config.toml
num_hidden_layers = 13
hidden_size = 192
num_attention_heads = 3
num_key_value_heads = 3
head_dim = 32
intermediate_size = 768
vocab_size = 2048
hidden_act = "swiglu"
norm = "rmsnorm"
norm_place = "pre"
norm_eps = 1e-05
positions = "rope"
rope_theta = 10000.0
rope_fraction = 1.0
qk_norm = false
attn_scale = 0.177
bias = "none"
tie_word_embeddings = false
parallel_block = false
init = "normal"
init_std_qkv = 0.0394
init_std_o = 0.0
init_std_up = 0.0394
init_std_down = 0.0
optimizer = "ademamix"
learning_rate = 0.000426
lr_mult_o = 1.57
beta1 = 0.9
lr_head = 0.0225
max_grad_norm = 1.0
warmup_steps = 562
schedule = "wsd"
decay_fraction = 1.0
decay_shape = "linear"
final_lr_fraction = 0.0
batch_tokens = [8192, 16384]
max_seq_len = 512
doc_mask = true
z_loss = 0.0001
train_tokens = 138200000
max_steps = 12038
dataset = "wikipedia_en"
MLP neurons of a small language model. Each row is named by its layer, matrix (gate and up: input weights; down: output weights) and neuron, and shows model dimensions 16-143. Each number is 50 + 12 x the weight over its row's rms, rounded and kept within 0 to 99. A neuron's up and down rows have the sign that makes its largest values positive.
After each neuron's rows, "fires on" lists the tokens most often at its 100 highest values on Wikipedia text that the model never trained on; "fires in" lists the words (lower case) most often at its 100 highest values on Wikipedia text that the model never trained on.

L4.gate135:53 50 67 78 54 65 36 52 51 26 28 70 47 23 59 52 58 42 59 51 31 52 61 60 50 35 43 44 64 21 48 50 62 50 53 56 40 55 25 58 28 47 46 32 60 42 24 60 72 44 65 30 58 64 43 53 55 19 56 58 36 47 53 73 47 85 64 39 62 45 43 66 49 66 52 51 57 43 67 39 48 40 33 63 82 36 63 62 70 43 48 46 50 56 47 53 54 54 57 42 27 49 56 65 45 55 46 68 39 56 72 60 58 54 56 41 47 33 56 38 55 55 58 77 56 45 66 57
L4.up135:49 56 54 46 56 33 48 42 57 40 46 44 46 40 60 72 54 36 48 62 60 73 39 60 46 48 57 52 45 31 53 58 68 44 38 30 60 67 23 53 63 70 45 28 53 57 51 37 51 67 65 32 62 67 25 32 56 42 40 44 27 51 57 46 46 54 61 53 70 46 19 66 25 53 21 64 62 37 62 50 52 52 41 51 66 43 69 51 51 53 44 45 29 35 49 45 31 40 71 54 31 68 70 38 37 72 51 48 59 59 75 56 62 39 35 38 58 45 53 22 38 24 47 40 56 83 66 54
L4.down135:51 57 30 41 52 31 57 51 57 61 69 59 47 76 48 51 55 62 48 50 73 57 49 44 57 42 60 67 41 79 70 29 50 45 55 38 49 56 56 35 60 63 63 49 53 48 49 43 52 39 36 65 47 30 56 51 49 61 36 49 63 51 43 19 62 42 05 73 48 70 43 46 28 43 63 54 46 36 50 54 60 51 67 49 28 56 44 33 36 68 43 64 28 40 57 57 38 59 47 47 57 43 50 38 61 59 49 41 50 42 41 43 60 47 44 50 61 51 52 52 51 35 35 39 42 45 39 54
fires on: " season", " married", "Career", "born", "se", " issue"
fires in: "career", "season", "married", "born", "these"

L6.gate661:49 49 54 46 32 50 32 35 53 51 39 57 62 40 64 58 49 63 32 33 58 57 52 64 44 55 55 54 53 35 67 58 52 53 54 51 56 39 25 28 41 32 35 49 59 39 50 45 56 74 61 71 56 67 38 51 58 47 59 42 63 55 68 59 36 48 57 41 34 45 21 68 33 45 50 41 37 41 60 46 38 39 63 65 49 52 52 60 58 42 58 41 45 49 70 44 66 49 58 61 49 53 40 57 33 54 37 50 27 19 29 40 60 36 52 31 31 32 43 54 63 43 55 57 47 17 53 57
L6.up661:47 34 41 38 79 47 56 63 35 32 57 55 49 56 40 77 31 43 44 52 44 49 33 40 17 58 61 67 40 67 56 59 68 54 43 29 45 36 62 50 58 59 42 63 66 54 47 45 60 46 42 66 59 43 46 79 48 62 49 47 52 59 55 44 41 50 40 44 62 82 47 67 25 44 37 53 42 37 71 36 33 59 62 88 31 40 38 42 37 65 64 43 60 60 43 51 48 44 54 47 57 44 60 53 27 77 55 48 42 41 42 48 38 28 29 40 43 30 58 57 37 64 42 42 55 39 62 61
L6.down661:55 54 65 27 58 53 46 59 73 60 49 60 50 64 50 36 47 61 51 38 67 58 56 47 64 77 34 52 56 28 54 51 49 40 43 57 44 41 66 31 46 44 58 50 34 46 69 40 54 39 48 34 65 37 57 57 66 48 52 57 45 56 49 32 55 35 60 58 41 41 43 69 67 60 33 45 45 56 44 49 53 44 61 36 58 57 56 65 44 61 50 65 30 58 51 49 37 50 57 38 43 20 52 58 50 78 61 47 49 42 65 75 37 37 50 53 48 12 40 43 66 53 39 28 34 59 56 33
fires on: " of", " College", " M", "S"
fires in: "of", "college", "s", "2008", "a"

L3.gate447:61 63 47 50 47 36 46 30 50 52 45 67 46 54 50 48 44 40 50 60 48 48 49 70 68 66 60 60 28 51 65 53 65 61 38 31 55 53 48 54 57 74 62 61 58 48 50 48 52 52 65 21 49 42 45 32 55 35 60 55 45 56 30 53 47 33 59 49 78 31 60 47 55 45 39 75 54 53 64 84 47 57 35 39 46 55 72 45 50 46 37 30 30 41 56 53 54 38 45 69 45 59 52 33 30 41 49 67 23 73 45 62 37 38 46 53 65 32 46 32 37 43 45 44 37 71 41 67
L3.up447:43 57 38 57 33 45 76 49 51 58 57 47 44 68 34 49 60 58 48 53 26 55 44 41 59 34 67 59 38 49 50 26 57 35 39 42 39 58 58 61 40 40 62 47 48 58 50 72 54 50 63 32 43 76 49 29 55 59 37 43 56 55 33 40 43 41 62 68 45 43 44 45 47 57 27 46 54 48 41 71 60 49 35 49 56 56 55 36 43 46 62 31 53 41 33 62 41 57 20 58 43 57 55 46 48 46 27 46 38 64 30 38 48 55 55 43 47 57 64 54 39 47 38 44 56 77 25 67
L3.down447:55 45 79 42 65 58 25 47 53 55 43 60 55 39 65 44 27 46 46 68 66 43 59 59 56 68 35 57 57 40 62 64 30 66 46 54 64 50 45 53 51 58 42 52 52 52 58 48 41 51 51 59 46 24 58 65 39 41 64 66 45 34 78 54 49 63 37 27 63 51 63 59 59 59 67 51 41 56 42 33 41 48 56 45 38 43 46 60 49 50 52 70 52 65 69 54 67 31 66 41 64 55 47 52 45 45 62 52 73 47 68 74 51 36 59 49 62 37 35 48 55 55 71 61 42 29 72 39
fires on: " city", " number", " village", "town", " Year"
fires in: "city", "number", "year", "village", "website"

L3.gate27:39 35 41 43 43 69 59 58 49 27 41 39 47 24 46 41 32 61 57 32 45 46 43 58 52 49 68 47 27 45 52 44 48 48 77 39 76 64 50 60 39 47 56 61 45 46 35 72 57 34 35 67 45 70 48 55 52 19 38 50 44 43 58 59 36 56 73 54 57 40 61 48 54 53 52 44 28 67 56 36 44 47 65 51 38 38 58 36 37 62 63 58 40 36 23 60 70 61 47 49 49 35 47 39 43 53 34 50 50 48 32 84 40 51 57 37 40 34 50 44 39 41 50 31 59 53 59 64
L3.up27:42 31 58 41 46 58 54 57 50 29 39 34 46 25 40 43 28 50 49 36 36 39 54 57 52 71 73 54 21 48 62 43 52 52 74 51 58 81 54 44 24 58 53 78 45 58 40 66 47 51 39 54 41 54 54 41 58 41 52 53 46 35 57 62 46 38 73 56 72 35 52 66 55 67 46 56 42 70 62 44 44 58 47 62 40 44 63 28 27 52 52 44 27 52 27 47 63 57 65 60 51 49 49 33 41 55 40 73 48 58 28 64 41 52 57 55 48 54 32 44 25 55 38 37 56 59 58 56
L3.down27:40 39 59 21 58 45 51 37 46 47 51 48 70 62 40 50 51 32 51 58 43 60 62 53 52 73 73 42 44 19 50 42 80 58 75 62 41 61 43 44 36 42 49 62 49 45 56 43 52 54 44 39 35 33 63 39 54 32 57 63 59 45 45 58 41 37 56 49 74 43 63 63 49 61 46 81 49 58 40 58 56 48 46 45 60 60 71 44 09 64 38 45 42 59 40 47 63 53 59 53 38 66 57 47 49 43 46 62 64 53 38 58 36 49 57 61 63 58 39 27 25 66 42 58 48 55 32 56
fires on: " German", " French", " English", " Roman", " State"
fires in: "french", "english", "germany", "german", "state"

L4.gate32:55 42 48 60 59 46 57 67 50 59 35 56 59 45 46 60 64 72 52 62 54 54 37 49 55 55 54 52 69 47 74 42 47 49 50 63 57 53 63 46 46 54 59 55 56 51 50 37 53 63 46 56 56 56 62 30 15 54 40 62 55 49 45 55 36 57 30 51 54 72 21 40 36 48 70 62 47 59 64 67 37 45 50 45 23 45 48 28 50 40 50 52 47 36 46 54 37 41 57 41 32 53 69 46 57 66 56 47 62 56 32 27 44 55 47 33 40 68 69 48 62 51 65 64 33 46 27 53
L4.up32:75 44 49 53 62 32 37 36 49 73 46 59 39 39 31 34 69 34 41 47 36 31 41 45 61 52 74 52 53 59 75 35 43 63 55 63 48 54 73 48 45 56 48 52 57 53 56 34 63 42 29 57 39 54 56 26 49 73 45 66 45 28 46 62 56 63 35 50 62 60 31 40 56 41 63 56 63 51 68 61 41 58 51 53 47 47 57 35 58 43 79 44 44 35 43 45 26 37 34 61 30 52 64 27 57 43 56 51 32 53 40 39 56 47 54 42 54 67 35 46 51 60 74 44 43 60 64 72
L4.down32:34 61 62 51 65 44 46 26 59 33 68 44 48 67 43 48 50 58 48 28 47 48 63 50 71 51 60 35 51 55 35 61 64 33 49 64 56 42 68 69 61 35 36 57 42 50 51 54 68 47 57 54 52 37 52 51 67 64 49 60 41 38 45 32 64 58 65 64 51 43 71 49 71 48 39 57 61 49 52 50 59 49 50 57 64 58 39 42 68 66 48 31 83 55 70 47 52 57 32 62 45 51 45 62 41 23 59 43 30 67 47 47 78 30 73 66 57 39 40 56 32 69 55 62 62 44 49 47
fires on: " between", " region", " both", " tradition", " two", " she"
fires in: "between", "both", "two", "traditional", "region", "along"

L2.gate216:44 51 32 50 39 61 63 45 44 62 49 57 27 29 60 55 50 70 54 56 60 42 56 28 63 37 42 32 61 53 36 50 50 58 31 39 41 40 65 54 39 51 59 56 49 39 28 38 47 39 69 45 66 59 56 59 50 41 66 43 56 56 61 71 46 30 46 49 46 40 36 42 53 33 45 43 24 55 60 41 60 52 54 47 41 31 27 69 63 32 56 50 57 46 40 53 73 79 44 39 58 45 55 70 61 37 61 40 49 44 33 55 44 57 69 36 41 47 54 66 49 50 64 71 45 52 57 56
L2.up216:46 36 37 28 44 41 47 46 57 79 55 62 42 34 43 71 39 51 51 59 38 55 51 31 70 53 47 45 52 66 33 51 58 57 37 33 30 48 72 35 45 65 54 35 27 59 40 46 33 47 50 67 66 62 41 35 55 62 62 48 47 74 61 59 48 33 55 37 46 21 44 35 54 36 35 68 34 60 66 48 71 51 60 53 50 31 50 65 30 26 58 43 51 48 59 45 51 73 61 44 53 46 47 45 44 28 65 49 49 40 29 53 39 48 46 53 32 53 51 56 31 52 60 53 52 54 58 57
L2.down216:43 35 44 26 43 33 47 41 70 71 48 54 68 65 22 58 42 33 29 56 46 57 58 39 71 68 45 64 38 47 45 50 59 33 53 49 47 52 58 43 50 69 55 37 16 57 59 45 24 60 49 83 41 55 41 49 50 69 45 53 51 60 41 46 49 31 60 48 55 20 58 41 48 56 45 73 50 42 74 65 46 35 60 49 57 44 72 46 27 53 57 63 51 51 51 36 36 43 57 66 41 59 36 35 47 44 54 54 45 43 44 39 61 40 39 72 64 68 30 46 33 54 39 38 68 66 58 74
fires on: " who", " more", " most", " large"
fires in: "who", "more", "most", "large", "whole", "whose"

L2.gate647:36 30 29 41 33 54 51 70 53 39 55 40 42 42 58 60 65 52 46 62 55 43 34 38 49 55 53 53 51 27 44 40 31 38 62 70 38 39 60 46 46 35 34 68 50 43 40 53 63 59 22 67 60 40 55 41 25 48 47 44 42 34 39 62 58 50 58 29 29 40 47 35 49 47 49 34 54 27 53 13 55 49 69 50 49 38 41 59 76 52 72 49 64 47 41 48 33 42 56 53 73 32 42 58 47 56 38 60 65 51 47 48 51 67 48 51 49 47 54 48 72 43 56 63 42 37 45 52
L2.up647:56 51 61 44 29 57 50 46 68 49 49 36 55 44 36 28 31 31 47 57 45 47 46 37 80 30 63 72 37 50 46 63 55 42 30 50 38 50 70 53 53 47 63 37 30 26 50 61 39 41 36 61 62 51 46 61 71 48 45 33 46 52 50 58 52 54 58 61 50 36 73 43 55 67 62 45 54 29 44 51 63 66 50 53 63 53 51 56 43 62 59 45 39 47 50 19 53 57 54 61 68 49 46 42 40 49 40 45 54 66 35 48 54 53 55 70 73 57 34 64 63 60 47 40 54 54 50 51
L2.down647:77 67 65 52 28 51 44 51 79 45 46 42 57 50 25 25 55 41 58 57 43 49 51 26 83 32 61 72 54 52 32 67 72 38 36 43 37 47 66 53 59 33 57 33 24 49 43 47 42 31 42 63 42 56 50 65 69 39 45 26 43 53 45 68 58 48 60 68 43 28 76 43 45 48 70 47 55 54 44 64 58 67 53 61 52 46 49 58 43 56 54 34 45 49 55 39 52 55 49 54 61 48 47 29 46 51 49 42 51 59 44 43 38 56 50 70 75 59 34 59 58 54 43 34 59 60 44 47
fires on: " been", " when", " such", " Sa", " she", " like"
fires in: "been", "when", "such"

L4.gate608:57 54 54 54 61 50 37 20 52 48 54 71 68 62 55 37 55 37 54 48 46 46 35 38 64 43 45 36 53 37 35 62 49 52 60 40 88 50 58 55 49 53 34 44 54 47 77 59 33 52 65 55 68 69 69 48 57 40 64 72 60 69 60 46 37 62 46 70 47 49 56 53 30 43 38 57 53 55 59 58 20 40 50 46 32 48 69 61 52 45 69 59 31 41 54 64 46 34 88 28 60 52 45 54 61 52 35 44 43 59 55 45 65 37 25 34 57 32 40 59 57 41 48 47 60 45 50 63
L4.up608:53 34 44 50 33 51 44 43 18 58 63 60 56 52 49 61 50 57 54 53 44 37 37 24 51 49 62 38 53 50 34 43 60 45 60 54 52 39 16 51 53 45 53 60 57 28 71 17 62 54 54 44 40 57 51 56 36 67 61 38 70 58 58 59 63 36 54 64 28 75 32 35 65 46 63 59 47 20 54 44 44 50 56 43 19 49 50 77 35 42 42 44 52 68 47 38 59 55 55 64 64 54 53 52 60 40 39 60 54 46 37 46 46 56 45 40 29 66 64 63 41 42 59 57 64 56 38 56
L4.down608:47 62 51 68 77 54 45 36 63 56 43 52 69 61 50 33 57 52 56 56 57 57 46 59 66 51 41 31 55 40 55 57 38 51 60 59 83 53 59 61 54 68 38 51 40 53 60 56 26 47 52 61 73 58 37 56 69 53 60 63 34 64 45 46 44 61 64 63 66 42 58 50 33 44 35 25 47 58 44 60 38 48 40 67 61 49 67 32 59 57 60 66 24 37 57 66 58 37 62 20 50 45 61 53 62 52 45 49 39 39 58 39 52 54 34 68 69 27 32 51 65 34 51 42 62 38 63 45
fires on: " to", "co", "s", "th"
fires in: "to"

L4.gate620:57 40 69 41 43 49 53 47 65 42 61 66 28 69 52 54 39 54 53 53 50 60 47 46 64 49 55 49 43 50 62 79 52 50 53 44 83 62 34 48 43 41 75 49 38 39 45 58 41 26 63 55 79 58 56 48 51 48 47 48 40 53 41 46 49 66 44 53 43 71 69 38 38 48 43 56 36 36 44 46 70 71 52 42 40 52 46 30 52 59 65 57 54 60 61 37 46 53 34 56 62 26 48 30 59 44 43 41 58 65 20 28 60 58 53 39 39 32 73 35 43 51 24 43 54 59 52 52
L4.up620:48 52 49 49 44 52 70 37 37 53 58 43 39 49 53 49 38 42 72 49 40 56 62 35 49 41 48 52 40 48 59 40 75 71 50 65 61 59 49 35 32 39 62 64 36 65 36 63 55 25 37 56 49 44 43 57 48 40 53 41 35 52 29 72 36 51 65 56 39 81 54 36 54 75 38 59 46 55 47 51 52 41 47 50 37 55 25 46 51 57 69 32 35 47 37 50 36 61 62 59 60 59 65 36 41 33 50 32 49 60 45 34 53 40 33 51 43 55 66 41 55 73 30 36 40 45 58 44
L4.down620:49 52 70 46 62 58 50 52 39 52 33 39 41 40 34 76 73 41 39 48 61 55 55 48 45 38 70 62 46 28 41 28 45 43 52 54 27 54 53 67 38 60 37 51 58 51 40 46 53 89 24 46 38 41 52 60 57 63 71 65 31 48 55 47 43 36 55 57 47 39 52 66 19 48 62 63 34 56 53 40 49 49 46 63 84 66 58 62 53 39 53 29 49 56 41 65 44 54 38 27 55 60 61 54 50 51 52 51 60 53 52 77 48 34 44 59 48 57 51 71 45 48 40 57 49 46 37 55
fires on: "tern", " and", "west", " main", " region"
fires in: "and", "main", "west", "lanterns", "lantern", "western"

L10.gate224:39 55 57 31 55 58 41 34 59 61 58 53 62 74 53 45 48 44 34 46 65 59 44 44 45 70 64 26 54 49 55 49 39 35 59 59 62 59 40 52 67 63 45 26 42 26 65 55 65 51 48 47 58 36 45 44 72 44 59 48 42 49 35 64 58 47 49 41 41 54 48 44 53 56 41 53 72 32 58 47 39 51 45 40 57 56 42 56 39 57 71 37 31 55 55 41 51 49 55 29 51 37 80 55 45 41 54 53 66 37 56 41 50 72 53 56 55 26 45 60 79 58 60 56 56 50 53 58
L10.up224:34 53 37 60 49 48 59 49 41 40 42 39 39 49 53 47 29 48 51 58 64 39 45 55 57 50 64 41 57 47 39 62 40 65 64 47 40 32 57 42 34 64 32 73 34 51 48 45 31 53 48 52 70 46 43 56 49 47 53 46 55 51 39 72 66 46 38 26 44 69 42 54 48 52 29 35 51 28 58 52 39 36 48 70 61 40 32 62 46 60 59 55 47 50 63 55 49 40 48 47 43 48 68 51 38 45 66 48 32 47 69 33 49 71 55 80 55 38 52 66 44 52 85 52 53 48 18 45
L10.down224:81 58 62 17 53 34 37 37 28 48 46 45 69 62 50 63 55 45 52 39 38 55 28 70 49 46 51 60 36 41 57 75 88 54 55 54 56 51 56 66 59 32 37 28 70 56 48 46 62 60 56 53 57 57 31 39 36 41 39 38 46 41 61 50 48 61 61 50 59 34 52 59 55 61 67 90 46 51 39 38 50 50 61 41 57 52 41 34 34 67 43 43 40 47 64 42 54 52 59 47 47 54 22 49 37 62 33 47 64 39 49 55 51 46 59 38 50 47 55 56 58 41 39 54 47 64 46 51
fires on: " to", "and", "mb", " Ju", " out"
fires in: "to", "and", "tower", "top"

L4.gate579:54 32 54 64 53 34 56 53 41 54 37 50 33 49 65 42 54 28 40 50 58 55 68 42 37 34 45 70 35 58 61 39 58 52 34 34 50 62 54 55 57 50 63 49 49 47 32 59 34 51 20 39 53 36 44 40 62 44 30 51 55 34 32 61 44 53 35 52 50 40 65 68 61 63 30 65 78 54 56 57 51 71 67 68 45 47 53 50 41 64 43 48 60 53 78 47 44 46 48 75 44 68 48 27 27 69 54 55 51 39 52 63 28 62 41 42 56 49 43 63 51 27 68 59 74 50 41 42
L4.up579:43 27 55 60 56 57 52 48 45 46 40 49 30 47 69 37 53 37 44 30 72 57 71 17 43 42 41 66 50 29 70 22 56 46 40 56 47 53 52 71 56 35 38 36 53 31 37 51 51 44 58 31 74 47 44 50 52 44 49 47 56 35 41 63 27 55 53 60 32 42 68 59 50 54 53 64 59 48 49 50 50 66 54 68 40 59 45 63 38 53 61 38 62 27 60 60 55 55 38 47 55 57 57 39 30 60 52 57 47 32 33 45 66 65 49 23 39 42 63 62 41 36 46 60 61 49 52 39
L4.down579:61 46 38 46 46 41 60 70 64 51 41 58 51 50 46 63 41 54 39 49 40 54 44 59 53 18 51 68 45 88 52 67 63 37 52 56 35 48 45 43 49 62 62 37 53 58 43 37 38 49 53 57 32 46 58 53 48 55 32 55 49 59 58 38 55 47 44 56 54 40 52 42 68 67 51 54 59 46 58 52 49 55 60 52 34 47 50 35 58 44 40 53 60 55 50 50 53 45 55 66 29 84 66 52 53 69 65 36 57 39 71 52 49 52 46 49 50 58 36 58 65 33 58 42 50 47 65 53
fires on: " On", " South", "un", " Central", " For", "an"
fires in: "one", "on", "south", "central", "online", "shanxi"

L2.gate305:59 84 57 74 59 50 54 49 48 64 42 59 40 29 46 53 41 48 40 57 52 46 46 39 50 68 51 62 55 56 42 61 32 52 38 39 62 60 66 84 46 49 39 56 45 55 51 53 49 36 53 55 37 44 61 33 56 44 29 75 52 32 61 53 50 45 20 49 56 68 58 46 29 75 38 36 56 83 56 53 40 61 59 49 30 56 55 50 57 53 40 66 41 59 49 54 47 28 40 46 65 59 36 34 54 43 60 52 50 63 43 48 58 58 65 38 36 44 33 41 69 53 61 36 47 54 51 61
L2.up305:48 51 42 41 52 52 57 40 47 24 70 39 66 54 53 45 41 63 49 62 46 52 67 54 45 45 53 70 65 24 62 68 64 52 64 44 52 59 47 44 58 37 49 61 58 18 46 57 45 41 38 67 72 49 13 54 57 58 27 54 29 58 41 68 54 63 34 51 48 30 38 56 79 54 44 66 58 34 58 64 25 62 40 58 55 67 32 46 46 53 37 52 58 69 66 31 55 69 36 37 44 28 45 48 25 30 65 62 43 50 36 55 75 48 49 49 65 74 39 38 53 50 46 49 31 48 45 52
L2.down305:53 48 32 67 68 22 43 44 56 16 61 64 56 55 48 57 29 44 38 56 72 44 64 53 54 48 60 55 48 35 57 38 57 37 39 41 50 35 34 38 60 59 30 56 70 45 51 46 58 47 48 50 69 56 49 42 40 36 57 51 39 61 44 64 22 67 62 59 34 42 38 43 62 37 63 55 44 42 34 35 57 42 50 49 54 63 47 48 51 33 61 25 46 31 59 47 55 44 44 68 56 41 27 55 52 55 56 58 63 59 48 40 33 62 53 67 30 33 47 59 48 70 69 51 55 78 52 41
fires on: "rom", "s", " from", " into", " kill", " since"
fires in: "from", "into", "physical", "killed", "since", "and"

L4.gate5:58 54 66 48 74 41 81 43 39 61 72 43 43 48 41 42 63 21 51 63 63 42 60 61 24 63 57 55 66 50 49 52 59 34 70 66 34 32 43 55 58 47 63 44 55 32 62 36 53 58 43 47 38 27 59 53 57 58 60 63 59 64 49 66 52 44 36 46 54 58 63 62 35 45 55 49 52 54 47 53 47 52 41 77 36 63 53 51 41 64 50 52 36 41 39 47 48 56 39 60 45 55 70 45 48 52 60 67 52 59 65 44 52 38 55 20 40 42 41 36 37 39 46 44 53 40 52 47
L4.up5:50 50 35 62 61 34 44 59 63 33 37 62 92 55 44 56 65 51 44 53 35 78 64 61 57 70 40 43 41 39 43 35 51 70 64 27 48 50 47 53 60 66 42 41 36 64 49 55 42 47 71 42 53 71 49 31 29 47 54 49 44 61 43 45 37 52 70 52 58 41 49 57 38 41 31 67 54 57 53 56 54 35 33 45 68 21 59 58 33 39 34 20 57 59 65 61 57 42 61 48 36 53 70 44 48 50 47 24 52 50 56 68 44 65 39 72 42 42 51 53 60 38 49 62 54 54 37 37
L4.down5:24 50 51 40 25 58 44 59 52 49 46 50 21 48 52 35 42 64 54 43 56 50 32 25 77 48 53 63 46 62 44 61 58 71 51 54 64 50 45 54 34 33 58 53 49 43 40 60 51 56 44 58 51 53 59 75 62 39 24 49 40 50 51 46 52 52 44 45 47 44 52 51 41 53 63 50 43 54 42 54 45 58 68 44 55 67 32 39 64 42 63 57 54 46 40 58 44 65 45 40 64 43 11 61 51 45 43 48 47 45 23 48 37 40 40 54 35 67 67 56 60 78 46 50 51 53 32 76
fires on: " life", " children", " married", " live", " office", " school"
fires in: "life", "children", "married", "she", "school", "office"

L4.gate601:47 70 61 65 40 67 57 50 47 59 61 57 47 62 27 54 46 34 50 58 55 53 51 37 39 30 54 44 39 48 54 56 42 52 37 44 74 61 47 62 65 51 36 67 47 34 31 43 56 44 58 31 54 51 60 70 60 54 56 61 48 46 62 49 43 39 42 49 42 50 64 27 31 68 44 41 39 39 55 41 61 47 32 57 32 66 53 51 36 66 48 49 44 57 34 71 58 45 25 47 65 50 36 32 65 34 60 27 64 46 77 55 65 36 55 50 18 49 23 34 40 51 44 28 44 62 55 54
L4.up601:31 48 57 45 53 45 42 33 65 61 70 61 45 44 44 60 62 64 64 54 44 70 80 48 58 44 52 65 64 53 56 52 42 58 66 65 60 76 49 54 19 41 65 64 53 66 47 23 63 59 49 49 56 53 39 58 47 62 58 49 63 52 55 53 51 65 54 47 33 54 44 43 44 54 60 64 56 52 48 46 50 34 21 54 70 35 36 46 53 58 72 24 40 41 47 49 45 63 54 81 56 44 77 42 59 34 54 43 58 50 50 38 41 41 55 52 35 66 56 36 58 80 38 60 38 29 42 43
L4.down601:59 51 59 68 51 64 58 69 49 68 36 37 60 47 63 46 55 17 38 37 40 46 53 26 39 54 58 49 67 40 54 69 50 71 44 64 40 60 46 43 39 50 44 59 41 64 47 50 46 35 30 61 30 38 42 17 48 48 25 42 48 54 39 54 62 57 48 71 51 47 63 56 62 47 49 51 60 63 59 53 55 45 47 50 46 32 48 53 40 68 19 58 68 53 42 56 51 54 58 61 59 16 44 36 63 52 41 53 49 67 55 33 22 50 67 75 47 46 63 51 59 48 67 51 44 51 46 67
fires on: " and"
fires in: "and"

L3.gate672:69 45 39 50 58 35 45 46 30 54 45 70 42 51 49 56 65 59 56 57 40 31 48 25 42 45 73 42 39 35 15 68 52 33 37 54 56 22 44 62 40 53 64 68 50 54 34 58 62 42 30 53 60 46 49 56 37 52 57 38 49 59 41 60 52 41 48 43 59 42 48 35 14 69 54 48 36 29 50 48 54 50 41 60 65 63 52 59 54 38 45 49 46 29 57 48 65 55 33 32 52 33 31 43 47 39 58 24 72 45 64 75 53 41 39 47 31 46 68 53 59 27 34 69 58 55 38 63
L3.up672:67 46 51 45 63 33 50 37 45 48 54 61 68 44 49 56 48 44 47 53 46 51 43 16 44 56 54 42 21 57 20 74 58 33 25 37 49 32 52 50 46 60 71 48 51 65 43 48 60 56 47 47 48 35 42 55 45 50 50 43 46 73 27 60 52 40 60 50 46 47 58 44 39 79 53 60 51 54 56 78 47 53 24 51 70 70 58 29 52 53 57 46 43 41 47 27 57 25 57 56 49 57 33 16 41 34 55 30 67 66 45 66 35 35 49 55 42 66 44 45 54 45 35 59 52 57 53 50
L3.down672:46 55 50 34 48 69 55 44 68 69 66 59 63 55 61 64 36 47 41 44 57 69 42 51 45 62 40 49 43 41 59 54 80 52 51 46 50 59 51 38 47 59 29 31 49 72 44 18 54 50 57 44 39 27 53 45 53 53 52 60 50 55 50 49 50 54 42 52 32 45 50 71 54 62 61 77 64 51 49 73 30 59 58 36 64 35 56 38 26 69 40 41 41 53 28 42 45 47 74 74 28 67 68 40 45 47 44 54 56 49 29 25 38 50 58 64 52 63 30 44 50 46 59 32 44 47 66 45
fires on: "house", " House", " death", "ko", "ä", "che"
fires in: "house", "death", "museum", "darko", "route", "households"

L3.gate470:42 57 42 62 66 73 31 40 52 10 39 34 43 43 81 36 48 52 49 49 56 56 46 62 48 42 50 44 39 25 49 52 55 76 64 47 50 50 59 62 43 69 53 67 61 44 55 68 54 29 39 38 54 59 60 72 35 29 48 54 60 65 49 62 45 60 54 34 38 50 14 47 61 35 56 32 46 56 59 37 60 46 53 62 40 39 28 59 70 53 51 54 47 54 30 52 48 47 68 59 35 34 45 60 38 62 46 51 36 56 45 55 48 55 64 45 63 31 56 54 57 35 37 61 44 49 46 69
L3.up470:67 61 54 47 59 46 50 27 71 33 31 44 66 62 52 62 48 39 46 50 49 56 45 78 36 54 55 37 34 29 46 58 73 60 54 33 58 35 54 45 56 83 52 54 52 61 56 47 48 53 51 34 46 61 65 52 35 37 61 63 56 62 25 63 46 45 48 53 50 51 35 52 48 67 60 49 60 66 62 53 51 55 36 67 53 38 44 52 60 47 44 45 25 37 61 46 37 47 70 61 41 62 47 43 23 55 59 43 46 68 56 55 50 49 47 38 66 47 58 44 31 55 24 46 61 53 48 79
L3.down470:67 45 49 30 40 15 79 53 43 84 56 69 58 63 17 77 51 54 52 50 40 46 59 43 49 62 48 53 53 49 45 49 75 36 39 49 44 60 51 45 41 45 45 56 36 42 45 42 52 71 57 57 44 50 50 28 46 61 63 56 46 38 42 37 51 44 28 70 61 39 80 48 41 71 52 67 64 41 33 64 42 40 41 46 53 47 61 32 32 38 37 45 42 43 66 43 40 45 38 40 49 80 56 47 46 47 55 31 72 58 52 52 48 47 46 58 51 68 45 39 24 62 52 39 53 66 38 48
fires on: " music", " School", " House", "–20", " named", " critic"
fires in: "music", "school", "house", "named"